{"d_mlp": 1344, "norm_eps": 1e-05, "lr": 0.0051, "lr_mult_down": 2.0}
MLP neurons of a small language model. Each row is named by its layer, matrix (down: output weights) and neuron, and shows model dimensions 256-447. Each number is 500 + 50 x the weight over its row's rms, rounded and kept within 0 to 999. Numbers have three digits each. A neuron's up and down rows have the sign that makes its largest values positive.
After each neuron's rows, "fires before" lists the tokens most often just after its 100 highest values on Wikipedia text that the model never trained on.

L6.down923:476505479506437523540485510578513541539536491515519522503517491440459522554510470451488509533462395494459474531535546438500481594576524497497454660458381538576471448427550496433537464503498543445513539451425417466527407476460508544502573523538495538626488471562521510467562522414545498520511490375434445462513441566472487530547495499517526588478469585496613511575525560467531464478531493549535534501554478614474482482570377470457576567443609524452530527461586496489466566348474456542514554535557421486439481496467468465498454495515544485473504385480494615463545568560517480531
fires before: " by", " in", " on", " at", " with"

L5.down684:533497479540475514497538516501540523496515574458509491472514483514505535500566467429421516494526537514538448465391476521523554479488501489555527478448509387504593447429501469545556444426495482508481453473505471504444495518561506503544506531449445491549445541518534516489520571510432405524526527541483435411510506535444455490532487461471473468416434364583498513539509458489502538528469521447477383551557506513540549558524650577503523590437431468323438476504490479484475483482476421514566502498464490369474493438626568419556451527425466479491610424538533502550544455435443535462
fires before: "-", "\n", "\"", "|", "2"

L4.down995:519564539535595564494449580572456490352460563511539526423466391525559533524487519529495508423513476430545594553430555418532426443495601529485491537451519507405478448483494524513484577577462403490562453534483435532522575435601484477533448431422470485584493493488446369520606520484563490460562495528528453477493500509469523471530533515466570493459595524544515408447537546560436537476446504468476558478473456534564523652532502493466537473412458477484485605503423507477507462544514445503497482499490507505447449514458512558453584560475488520516491486505400520463514462486460480501
fires before: "\n"

L6.down275:423491435420586580513496537487419485448554547536500436458444526431526443485506489548502520587514549517553533568524499476595490494556442553470399532506503498571442438495578469460434444478417570495489537432513445533513435539420490502508556514449456537522528509431463471446593372497462534530484571595520562480520643439435402424554433466454600444382480607572539525539478547533423528510414510592524473552444576616446529542483436499528458528479541623506470546497518439448423448452536521501581440489462612479392474489449442441501436453517511557491394479466414463443462453484473568481
fires before: " |", ";", ","

L4.down557:492549505524460473508550514491448542576556494497483520499474559561469456522457454517569448543469436513446422470559504528477543400515520493483537575482450517508501453449488577517492453454462435539530467507440468451446415481544516460554643497464509521476464621453497500424540497503522546496406458429503438521520459469536513513385586526615426378503494480493575605509467519411508426509564469519548482535429501481562474537584595509430537571492523554451391464477535440506450534536450451440517521508392493498538494515440426354512485490427494481566570546430507478513465544617519515469
fires before: "\n", "-", " ", "|", "The", " |"

L6.down888:401458530490443461533460496583541474483560512540574505418468355607485476491425562515587524493493572443408423482541498508512516602469521446470589522514496518455455570398430480536550500451532460601618484479503482375522501519589562507556474403557542401503462491510463411479525507562502489507524452553478551497476627433500573506414463458506628514457499457540462433590504465498597557509581446478443424389556533522508436533526466425472443477529572466395480485543514474526495506513482455550636524522586513425525498506477554638501573480531553407486482519550492556577487512514595462549
fires before: " the", " which", " of", " them", " "

L8.down1022:552527595564526434418466560577496518559400483503440413476540498554548547562511487443462439528465547600471424422506523484555567472531475662432491423509481416482461562496431512564390456500507500474545492485414509549519496514514533521444423550473495509467642412454485470470474541527474468423557421553468588485406420531558508494362440480493455524471467495531520396492438541498516500445525548563554507525519476487523527493414446505588575479478469469528496545487458556471464532568547539427506444571420488491468489500503592522478521547506471553505511485504562478511475482501605588523
fires before: "0", "1", "8", "3", "2", "4"

L9.down70:540552502495549472495549541530431377523431433486480532551516472535531510517474522461549496508496483510541504477504515491547434489485536493477478477465595530539506459469507541440476592516515470529541560500463456495400473514488486597534477392478463453519502431501440481561456553379403515501524575495450434540436539527525550429488553610440502462576488470449360573512482566558608430463520479553511522518483542440424573512612547563597441579483574570506472543506485543522462502449559532528435546492531543438495539531545517450492589551449528563519467486376518546486463525518491398481
fires before: "\n"

L5.down941:394517634449495499479454509453501570443447434522465396492508557488498513500548433489487483434498471529418447467510467509544502473511528547526428521533555489461589518538463519515452425412429511554474448472490474489483532515434534560574581441548495523431446460554441546527474518475436506532482503474464504550579488560470497522515482437474480500517506530480485515580521492391517395470488526506495461524513476431427470560500496601507508486471551481525592421438491548547475467581573512462489408532472478430453522409569519420451554394493506404510536519504492488519547547539447458527
fires before: "0", " |", "1"

L5.down959:584555576506479481372520482548475424507407499498514533498603583463517570480451489431514551568589476588515533427477426379564412515564555509602557539572520521562490515548489526558480496534505460552491528521493541527566564509610534477410555466488510483526468462505458496534483527362469425622501490598598497582496504460582478502564552436458475490474541460557505550513578498537527532594418566551539558387586454546499476461573352475522486459542583460503505466521467531485529530471481451554528488515469460498480430470527547528519485485516495552462531566463536453456419456524432469456
fires before: ",", " the"

L9.down806:647449444487563495450472497534464579568478577402522461489497517570310593470524535490462433470459441514477478535497510420550465531512418457442481458506533613435534538492481599464456522515581442514571449513521574487536462501427528464455512493502505477553458520561492488508513470568494485526554467527514478448454562406425556516547473491452472494525509423514462518483568481451448464474513396519520628488505555425528466539583441550482428564531596468522509544430552480559479513555479621467412498544495544581498484520514318497473473511519544478573505552465507416504534439442452466517
fires before: "\n"

L8.down862:485446604502498531474504507523515569548517527533484539523419527560442433583519508477565522418462522523448442488479562433456523531491585491542483486434536500540616487464446480546470485489506549589452459480508526460416523563562451578437446527450489435484429443480491512552482571484529449514513473452493463476449543490554512575414544441438446515445447461460470538604454549500417416507408488504448469555525395484487450455529559475542515472462565431402559567477521577412513592533564565536483490436496440438471508443520477484592541461536509468537483520478505532559470441462494474439
fires before: "0"

L5.down74:539512534439525546528449513471510524520560453553413515442469462455471490521398510541499541490515539445571466480602630458460447498480411490536500486470450501503606424456429454558483462493529489415545504595558481437431514492354550485447449565480452531450466539438527434520551496567565474522609437475535390447463597535460571459498455539457555477413625464537459469559486493478462436489506524378549423541449510502465500524573503540597556520508482517505473566595501566530475600509539598511471451525461410514379459491448536532484561463475572508470432459571472537447463520440502534502
fires before: "0"

L9.down1144:413459479562579582487466558519461573515516416539499503587503464506503480496525483464507546484473486494569468608501493436494540446527514532462485512459530470539460541586467491499503451561599495501602420523501487527411470466554532504497486513423463480531590444554453558508503496631513464415490490491485460467525448495581507467461562516435565466588593487521469485457528571485537485475599418489501436576639622402398516527529582458482537492550461404447540516542505523531532539508489496534448513498517515552420439476468558521604563476527515508542548490491376555480518526447456534418
fires before: "2", "1", "3", "5", "4", " |"

L8.down295:467538447409457540525500391575455515527573490582497554495512402526398487498444455474488544534537563533461434437441452481480567511471456561552420530507584487536508644464418452539437448403618581465518567507437636440587489468492562445451477412538509497498468464516507494508481560448526637540452454514518555536512542423542445537511532528545499520551521457515483388457471411524463544601427585428539518502452478506482436559529495418455548516480572516477573509473453497436533526383486596473514498506494589579498600422505464504527408504468506621498468623548494469502494477434495550438
fires before: " |", ":", " of", "."

L9.down584:518521458478451541595506550429390619514450356510536454425459450641494467474578428523452418556466509519489570479464521445492505548479480492552447467461575518534535557533505510411489524551564435497477518574479495463517447503526506523399586444645532481454560548575465516559418475458513502504482587495466520451489526548452572487446452542368497604531437555546541363489547436527440510535500512409524488458510408535549536534544530552536481456500591507474499524594506595458439496436613502562503505510562553430537626473602469503540475514504571528495518514449487510561507512504444528449
fires before: " ", " |"

L9.down342:477552555419539447490420490497506583467390505433426524462507533566445467461538512393496501498493415563519496573569566508504570521523433582497423391484464469524514494454574517517516474461526520434537537495455413456481516436528413531579451554544523415504435503478505532492498522546460525381560397594546528398509380451436509485519483502469510475523307458556413470459464465513496470446524508457517494495497514498446501468482524542567480505488422520462536570526430492427520479551453573578589479513524414468432537552457494421530405434534432505549484453550417501582490573404477459461
fires before: "3", "2", "5", "4"

L6.down967:596512574545469546504490463500459515511490581543622500570533503512526461560464561504500470552491499507499418470453516484566537521457579430402506501482544477511395527491474467503456612441487439510435588482485506407546539517459458514392494510509443532501496526528539485471588567500474523572528481463505548397550614509498531610502444549486525454474487556473525477496450487464532452507505479465418570514590563470539508523525599484425525546429512454469504415542501468540452555517403534549466462470586430484419510511475512467522500530497569535529584418470428563521406533465461563384
fires before: " by", " in", " and", " to"

L5.down512:552542473508451558566438465519445560519472529525455548418526394560476500549560372509414522479392498562543441564485517396401530468483550450451457508479447588444516458404453422520491491460513482578473560484452418425446500493463603506455514466466433463530550510508482490450509536536518545387501451508514478442446468510530515503506401528534545566521477486510507491424502508419515508585485500475545508525508537506483442497516427480496404489531573550472524517486521475413435518497575463550495500510529455530567456447569540515471457548564534421529472451534640512509487532536551499490
fires before: "\n", "|", " The", " On", " Walter"

L6.down626:391512472481562481522513605532459521474484536426566494493530541471526537444556504566502518460445443510505509543580512394537454458479502445508480532416484500556426486550511526489588463518557459515502474520532433551429490412549524468434489468500528479524618493555467520528548520525440441479537481484534503453448490493588442501511529548526497435481442430503433565414529459527375529432498517453480566496545407535471482481523570512525622564478526458569440466608462598355501463453557477531482468520457525476479359491468494478545510514522481469562495519460545506518479452481537461446
fires before: "\n", ".", ","

L8.down697:487642494529573426552463527491543378473582527571458560448530476442334514559473453489549561460485638455470549436493425574571489507565498456473512454454515580492462533533540490520440552490502477461526513480459515552505493538512556530542455549540496575490456582441486510542500504450460638526460477529455504463592477470502484606503489546411509506415522499570450555511549509508509607529534496433483508584552491456557560509545522509421477523504504439554504550544485562470484516496490590481514577518423395461498586494545584559536547469489505545579493397465570474460491518441494492529
fires before: "5", "0", "6", "7"

L9.down406:500466410513516486575454414566512488565497474477519502487537554512471519446511578519499490536544503512577531473567520438513487442482485422481453471459487377534558457498538571556588595486506609507492556538439491567550482430559539511450470583533527468514459368569517488484517578472566524493493456519456535564520528583366479483551514471502538522577560456487534487474428523444477528526515481461524455443482529497500513538569472481499536386526477562468505510536485508492516468500538511521557479441430596520448514443548440450490494410489520438528534598504517494469516448387543408396
fires before: " |", ".", " ", "immer"

L4.down147:479508590537495495502525522486537528488626466493537427532531527553452518585475509522523426519518428513433495549578496560548513542519563526453479454487526455480540531434537506393448539473622455527484441491425556502393487524503418599452473538486434519483508520577422603543490474505534491557481415441549464532475488482565477563471580526475494450571433450477516469555549446498498491524457546569408412510307451484489476466399506565531536509563424376601479503541581565421477509571430539542535569525506521376509587491520409536415542526475479397479524527528467391519557487557527529573
fires before: " |", ";", " ", "|---|---|---|---|---|---|", "|", "3"

L9.down683:503496589530548559492523457408478505563579469523449482535450561581447404456459618550548475557498478487485492479520498644606459511512495503522546442466485463528516523501491412494537518484505421507534502502477526443570515508560514485528470475524494496529550445522602559569499527496527556533460558534571481391459518543491520454580574506452406450449540496521489508410403578471474443479431539603479491575495503547504559558516512508509528510493501532383570490564447424467482395495522533534492499473484489517560533510399569515437475454424583512490538572523525589528464532467521498498
fires before: "-", "2", "9", "3", "6", "0"

L4.down608:605442516509527469532506476535467543543431534421471467523461541481538514493496514559516546495446510476476469604513592485509543510455442533463447464494454478560569477572439553482574569534498537531509504483466498533461498630490559509536484542461469443485533434421438487540562471504538546501495565559466477568470492516486509530486479485556482536478569446574553562510535418501471439436471537460488435513454434543542491434525503515418481508476518440529496355485526497480411544503484505543494487492481516468431414473561411539477461430606533442529455516429583587539498508485489514471
fires before: "0"

L6.down193:506569541521498506479481590438525506563502560495536460558500533488567478460447490502616495472490467628485513514457516418495461535488410534448461421512489519473620513444483527466545575488590496490510484522529521489583424539523533548533470423402614434541565497453473480497513471485510530522429504588495495551532416511513427450544491569566523486544463421556532533497498457446531460566554434523519533579572548546515566469593498483426543552454468472426509529564475475483551543520564518596575531532396455579433529531498567540554503487504459492586534525420463453557511492484442512522
fires before: "1", "\"", "2", "0", "\n", "7"

L9.down499:391502483524464456467438517419499420412541450542614404467491521549472542462527424548497484568570442509403483481497455450512532484541511443484578469506457390522539559542511531563587559572526374524503472491399461455428507532409538490521517520534463444490559473502552524494466552497509476467546501459446586500523555432507493509506471518481433485542467471546479538508530515398513483539457601500493514467495571549482375528573476495489477480563542493422512487449473557500510550502576463604475472551482509510432443451512596563439447507475518490436529613493436565476502540457454569505
fires before: "\n", " ", " the"

L5.down969:422439462480643535507551503614534521434573487510565516445498487494585505594438481501472513573446534529434571500514471499509467470456490353495563492466543483493502504506458497480491431505464454524524496471584496520398491539524449487478604555456513613537569493477479514528514443491521563484439496517597606460510544474566448550434445437494578578527504526457568576532473450565569506577504493470515529412445478550517420546476538452482436527530515423441477461450433432539515520491511432536502576514473526492517497613574501544589469545496499450533452416483457482407458500493545453522
fires before: " |", "1", " ", "2"

L4.down1047:454540464427474453503450476517506448525477502461545473398469403546551507563485418443537490415449487452542574461513535418568558421433545453511503583466544454550542448478519499405574459543497558573516514511537566510488506501533466462512522577494547478559502487518514477542470502480470455518443421536506501570453554447430443564515516455499490506556459448518475464557496534588494548496559415531435461541548409513446559477517464516478538545530693573544597539468531532547541541387514508523447510501437500509412585493492453527491552546492523462611508510504534522522500473484498404504
fires before: "\n"

L6.down717:488480526454554500549558547475592447454558533582461487529472544514461476482423579529479500467417430466465531470527417462513539524574450522474447556548572385522494470603447490499587454516501530482551596523500441478456383574474417454534500498536572511508479545516479485446467449495505501520477499504523503528585474532509532455525496556554504497493439472435539503509436511539495426444429452567530466445447497548437523485483445522513540455502456539512518528487500482525472456575465498550557408427463555363465535445506533560547425532502393409622406534456485471530566455552506511539
fires before: " ", " by"

L6.down1169:447488521522475565502511538472534560503526537512602434448510468457519489495509547493512468447491455498475438476490449469471489540508537511509470459487528535521382498370482539490463449479394556525489548462414418440489508537550562558514590588529515507541491535552461498484494564532464618485495525483504497424524471447432427473497476482512540451510493487509582520468530480399548608441569515451429486410525435593410436408524491495525520487510523490478464434446486532462417516532511551572498523512535435491486533475463519444495431497516546497550502535423512469576456561456461410508
fires before: " ", " the", " October"

L9.down556:557521513628500498559480538510599493579500522549585550438495458483562575503509548475564530586482459477463476448466583512514493519457536479535485454467501507426564466441515484464513516540489571479411450548475493464471469482589533451536394510467467518405556453530546469474473475521555514511473409489473416566441522456417446609510523534480510487497494464536563521491487409452547508486510477553492456559432519484560406468479517555449504500521470449495510465549507489534527556454512507543491501488479568446512537393502564489501546525390511444516526463616429522516482474454443521509
fires before: " |", "\n"

L8.down912:430510498537499471477446485484500507463517590443566524513517539548561415527548459477530541487519552410543552496504482513438428462539594562577518452462468515498541461525475499476501428448548588465419509496450526435538472475596448515453353495573495516472495547480513507442468508422552464414571542473491520479535471416475413542532580464472440468506479470556595599543580510563505429490500546497481535515578538493536532523602583475536514541545471426491598497484456552471451526533439475500549547529571500575461479499498486540561534430514508480489575469485501426511553466525478522438
fires before: "0", "2", "1"

L6.down1221:384389489575476541563503533473563506432623544476426510561512651488443468457501531503482484465528421486557439459502494503501582468452464417585584456440504443448576461510539440550578550504439472453454480529483567530521551454464464545573533444518450438566471507476553538519474459525519585527473533480623485494497411429501466505425579395507530466483558631436495491474455513554565485456497499587561419434514530584504550499536536435472468481444491514469523515513427535426505476426482515381523517492548568524428486540470567533599529451542492380462549495544503383451548408598470599516
fires before: "1", "2", "4", "0", "3"

L8.down543:532594374573457539575490487501577466420494460530522572505378504492471452580529548483497540523529470494376488572455513522491526517458583421425503479491516550485529517525490522433499472524515446444389531446512505546459542511519535421364545444534511491563447583520408530540531499524598420524476499467577562503534498436469536422408443494508514530468463461559523594418458476482640473483458505479481435486506480507548451565511530433486444443541619419573517502499471441446491496497389441485418466601522516429641461442480606561388474543345571496515470568560467490429473354562540487518
fires before: "\n", "2", " |", " third"

L4.down1025:516566447516490506580489465487568504449482408555520589497525488425515467538436530482540457546483519569544541464547484533434481505518527426511517497521511340519486406481538459502524540476478478513454512523503502539545484478479490522510538524456499576434502528529588452538473520595466539545503566564374550474566540439534463426472639506519541509430522534500477534531453399342495453518525436483455593452486486470599529508479465519438511478451473486479525442554558515491577478495516410538376508421499446513447477492577425538501403470507422525512481531465535531448481576556491464439
fires before: "\n"

L4.down743:531442559520466491451488541464492453516485621490450527354494581471477525494539442462528546566533482506524466561512602497544515311466443560447606395511469569516476482498505529431432502553515489589412556526556526507556459482526496439411529448531529518527476566495516492501538437468518526524476447478467540540417585560456486478459418527539431484417553514553458531465452533546515507488568497467482560522484538482425571489572488518541582515480560459585524400471560533480517516506451549549456564461561419406505480438572531561504442528481424504477524438486484508526551513469494446492
fires before: " in", " by", " to", " on", " for"

L9.down318:429528483495451484427478527563594511557599532513541511516493492472558480394423599472495565498489529435511456503507469410458523493443525458396394433478525437558497515453508447510600479543556490483469538535494554577516507480570540478551379496486495508541499573485514517582462466556499567461474440419580562517511481570466541438508515466552565482490499483526576523500582482474514531469472456461372507562508546471422542468552485507511550438518570509507513477472547457548616551513385515476535532461470459452366599510472476503461446479626542516490561448523478544458539477604476532433
fires before: "|", "\n", "|---|---|---|---", "3", " "

L9.down160:524440492460504462480496494450456437515476540399579517518456480578557500474484491512443454499523513465565486519600455461526515517551498514548450542532446591486489569438469545509562500542381529479511474400456500501507495446495501476476521514476589497437489462483470549546475486465477566455555398543523405520508451421429407541492553519420523491530523545525495511543550530467562522447427458507483541560460510545525482510401449581462456513515461461489573489432452569429507403577373488510430471462533554455471497570522520469553415437417521365464554537567495551583478485455489505573
fires before: " the", " a", " his", " an"

L5.down769:552541566560550505553500574415558540476431608545492492513397605488531477488498525566558567534546444485508507448572578506501503501444495422457503435471540417556542476460501515395545445452501469415498642523522506476539475478551507547539558526466519545497530546568545458439561569538476503574555517532536466460493540497490521535434473490511566488566451478449539380543506517404580441505552523489575544533559565472530526506582470490503606505490602525441475435528504538553474495455464541424485543500543369454484459503473561503482485430487498470575490489493536493509474500498529420508
fires before: " by", " in", " to", " on", " at", " with"

L5.down1330:501530466568501538552436551487566453439499523495535482375572440517596427536490515506428524501484497507545620468425433553509568544649466465505527430485523495548617487588474552503519603550493471573532480487613520584514541470437498606545490414504590526496377528551437520505488522494435344496481518525481516477489546500482498399452479498502463528460513549521463467475450571469557444602449516421493493442441496587468552536585473504471469487508498461554500587581475596537518518442490506573472471559471488529580433423524356393606429508464441623521498571431462485435568510516453475487
fires before: "\n", " |", " IF"

L6.down1281:511533441468441597497486513498508441528485569495507400518470599556455535454345494480493548457493486432510551493558506475556433391574517470593524460512412546491523569514470392420450477534372526561503503516595485427485505500548565550479508532450530459513479476479473526484546591471509570423488501482499607512468463475561432532503570524393514530502524494537494557391449490477405479525499486563461514435500548530488571518449539464500502484442526501494444481598397511387512508566463493432504538453469514459484476559371488471458477499468475433445513538596528392439543496524501541589
fires before: " |", "2", "-", " the", ":", "0"

L8.down237:517483468562588509523415466471571565400474469425393480553511567503517571529484546435498460481483521544467551604542491499484529601461506563505473473532518563457437576478542550553563559436581489505523489512508441520418393551499420445491467483480525599598381615430543527592535523463440447387593498516538626501477456518500504457533497472532448416497473552513552444491480512444555542555571530453461477470573499535479451563516438576494562442576516571456509478529533414460566577499529489582525603565601488434440572592481562489522499501483458578542564527525469636575469445423510579481
fires before: "2", "1"

L4.down1194:485520410524541519538443507540496555526488508473477542417506533517545644501570487487568498499478463593453542491540555547426494516461583522451542453589488429461402532520498555531512529499452443444424497578502435556392539487495494500609488578455448559553490486488461441499556582499459433517540462488506468578504492434454543521394493434386413506449548561494475553401518490479554547629530471508547399575478512417561540493474483566559540489445554549458472521495433369622448469475576450423458495504417565446499537394510599461465503467556505517478577538521533470459502538474438476498
fires before: "\n", "==", "The", "In"

L4.down1342:510518454642436483423450433460503421522478449509542495501448436531430496542520561491570505469511484544522487481440453512488503480478476461487583497399410535519478593508407541469523477537498562589452513473527451559525476497538443465548526525504578481456476564472441478620523538551506484569444602495450625454536496585516463525403407444474479590425512499539491624492568544448529544337481576486404488521548541606507494458538561412530564606400503453501497476447540557539445392480448545585486453561458434555573550478466459436493512418537562524492514526509386434527535572585424477650
fires before: "s", "-", " of", " "

L5.down643:529493519457545465541500495479465504549594567517523370436415500560490426504479571579511535470439508509524457561548630492560538426477527507449453519548434500518532439418505459508569488552505547489496464441475484515504521516526573484601534575556515581493565460478532534573439530506428494553477591556448412511551521452566450564534477620486489444500452520491497509555502516497409517483522463566466575595485503491496486582390420494563547545481490522514478413464536392515522488457471538409551498497493510513514453434471572389459455513419471504446556521475438669539562515459411598483
fires before: "1", "9", "2", "8"

L9.down411:390473478482540554429500567482459455495481536470460530490546485516527426446506494561550414530466523574619545507428566514543487495564566538568509551535481507556476491509462538487485432534439495559513462434591538450564473432508491513504594490458557533505492501472496490494521417521489484494457524508462420536701491432521445471500490486546622503474483507538463482562481520480526445495478461443555476452446492502490499551456507496496503448499516519491429510455462489426481439529494436455534322540556523499558508520520641508458489429493535497469585441560451457468512570459544466456
fires before: "0", "1", " |", "2", "3"

L4.down596:518486488525461510479529445551528530520527528443452551533489537509455485545559555466471457622562539482486408534566443513552518527510535493517521537486479411464447390493571452492563470439520480448460507530519440487477500496546482546486485455395532482473620546637490548442459436502495554531603494529533388633468534456462453519458594452538500483441577528525485519494452540455531498464544443411424469502498447520438431627506575504511463505500554527460551413504517525405482496502539400467524479409470504465492552550467441378438515491493528499444508466452428413473437524508596421576
fires before: "\n", " |", "1", "7"

L6.down466:476529579549607489545502489425457501541558483492533584537509548495467551498439505470465547478450425495538451420420494468608453564461486438531583459518457580538392431497517612536478419508573514511488575545512517519504486534384508434539479440498444529442445545503481474482546542522444489580557506499414541540551500477593481417464455456445531536567419525484551437489617508535507464470583521619551533430516417465464508551528477487620445477534481486570436477492464570439498483479621482462522523480524431518560468516475526493444470609591480374515450567529455397480489482544459505493
fires before: " ", ","

L6.down94:506531527529566446477432589523377535509616518473475528576538487519515490481579404493505424598489504400509532518490570560498496507550398578497484501458449474539422553527449532527471448567514491512483472605498481523540509482513516473534574526503522418531517513490517528482517486490465447561557545493519536492507364483496512574545561410520454546522491515523468501568503560456614474384430497443445519538453378492422493564474397562484482429456513527383553500448514537462583513455454473530428484502522517450580396549526506488509505423510441466481476513566479498519460468416504430475
fires before: " the", " a"

L5.down851:461491474487474517476471543518478563474412534433485469502540425503534450465514569457546394546555463510470489463506465563511545512520478519524523513531527449480464494523435438468550496545562449428582389506520568440454461555467543454459386526524486546454479497479501432472453596553538500554362544522578594482531545484481519525570499506545468490545503515566360383442470425507501469558541507457493515483499536521541521494473494448417527396445483459398532547516539511418454569576537512568532511508612485466512484463501530508462434453547507407445488461562548398532562513539510472477
fires before: " as", " of", " that", " a", " an", " the"

L9.down594:569540414511542506468420672514478474461521501491526508396518562575482565473560526528544399541439485461487411569529521554524472513444570469553562488607503454507472550429534485488429430510506385540510490509558526492456427474423569494520442509480577506547505502508414387433497439454392519487362538533470508480471388481487574469435483481491460520456456509511539507555527468445500524554537447378604536432576467510483485531519477541505497518579457599474415622400475471445406518557462480453586542494557512556517511561511509467539536409489522503492425570530504382569502452545501483494
fires before: "|", "\n", "|---|---|---|---|---|---|"

L4.down990:444501507583491453515529567528492469496421433535473427431567511561535441523452550540560512496501460441518503543582459443397484492490597632449483512458568488552544498459627586432527505478504498549466467528521519461422557568470510507499552494432478460556440473491485500602520411521421515530459462526533464537469546486570398533463463523531426434630495510523478387528528531537449473538477581495542586448508448449461486520516524465438554504555504462585529463472473476503490524506476548533488416520475488523470468496537474506530500476557395529549509508548442545472532449568550552462
fires before: "\n"

L6.down141:638497464460483475459525556443472502466489538492431553594518493401538534514543596536565484439507482368514465515442521483493482546535557484517458430519536508482489527511478520473454541537520562472600515487555425399440488562472519527535382485493531513517484529515526478530526478454451545495524563532482572504518521448446535414443428522553509526487623488451500494459499508401442557428502455500479469466517595607456465542586427508552522537535558423438445463509437441322546570484478497489579589548430529656532514436541523512514608567538516517527475495469498520482563510438528499512
fires before: "1", "9", "2", "6", "8", "5"

L5.down20:450473458551432540609500525491431539508487529499492591546526464517521514512535592561417433497574508455497495523452441515526527508527509586472412514558548447550520581456511477511532555544488485481494495566465568517463410482496537377503503465391501498521477592544517383492558476539448491578529566501549524543456454349513416468512508522523549507472429474518529506516459504493549477618558547534407525507494498465500402472449592594526606399514533531493455423460480522526519465423523447506455506422545484467566551579487445442499528503555499454530524616481472476500439469458505514495
fires before: "1", "9", "2", "0", "7"

L8.down565:515532486455546465622521616529479480456443502527466531465535574427450469444514467588427500451392449490491503526541476563559463508492478445502506534488507498549382496536531437541452416557531539547496557426530521482509526559448550462479523564512543509491504572478475482512490419515441488474504446452492540475503539443618481479518421523500464506506502520447495446418484486438511543478482514424573483464532502372520484493426449530511494456492412479539524532447548482572526550514561437565493470446546505439492513526461568430504434509516388410516461544466550495576474533560503461516
fires before: " ", " |", "1"

L8.down1258:470475472474479556477498517515553590535549410507551522531541549539553456530508514436614464493504464578530385492482454472486479485454609459512504504522498475468538413491511428522594495553485468552517580477572527518476408382505448500435472486596546442518573476480600504454504441416563520468400539470520527530535562533469537468476501520512442495451487515464546534556576457593454488528527499562517520496509516534548562488570472545531526471580552588421536514438344466517469501494524475482469518489540497501556513525457532505534508457421495540414558485506513589517503470515425497486
fires before: "1", "0", "9"

L9.down239:466493515587489450639532475489427452557605528630432434630534459550333540452479586448501540576517446482464515441485408550512541559544502485466451460513422608577515460564444470480380519557534417501452479475562490423412449518490525498528442529504534524538562491518431570524535533561485483484436495475497520526587497469440456518441477516461512470490512559428522579495445447521418445544459458534514492575504529519587572543499588573443550565539501516395583545543580525553442481584400466508539468567487485507479508491424495500454552527559534480508456518500544491464472470528514508493
fires before: "-", "9", "\n", "6", "1", "0"

L6.down370:525522459500615571472408529481485561545519444533529567545482445442499583474504527474527480527497569445522430543494635533480497508577351514508531490534481555433542498520510587480547478476461471498472477450516575469495573501473510525528493561550542411409497410469485510525505494476442442626442536514468517584494533414452500478515449494464499471453488457511613548532495458457496496573465444530468488464522503487483526488521471430514527491530472536386550508503517518471542589465454472409525524447513543623458417610556523438468486550508502463476449523536454498476527465601634430557
fires before: "\n", " the", " "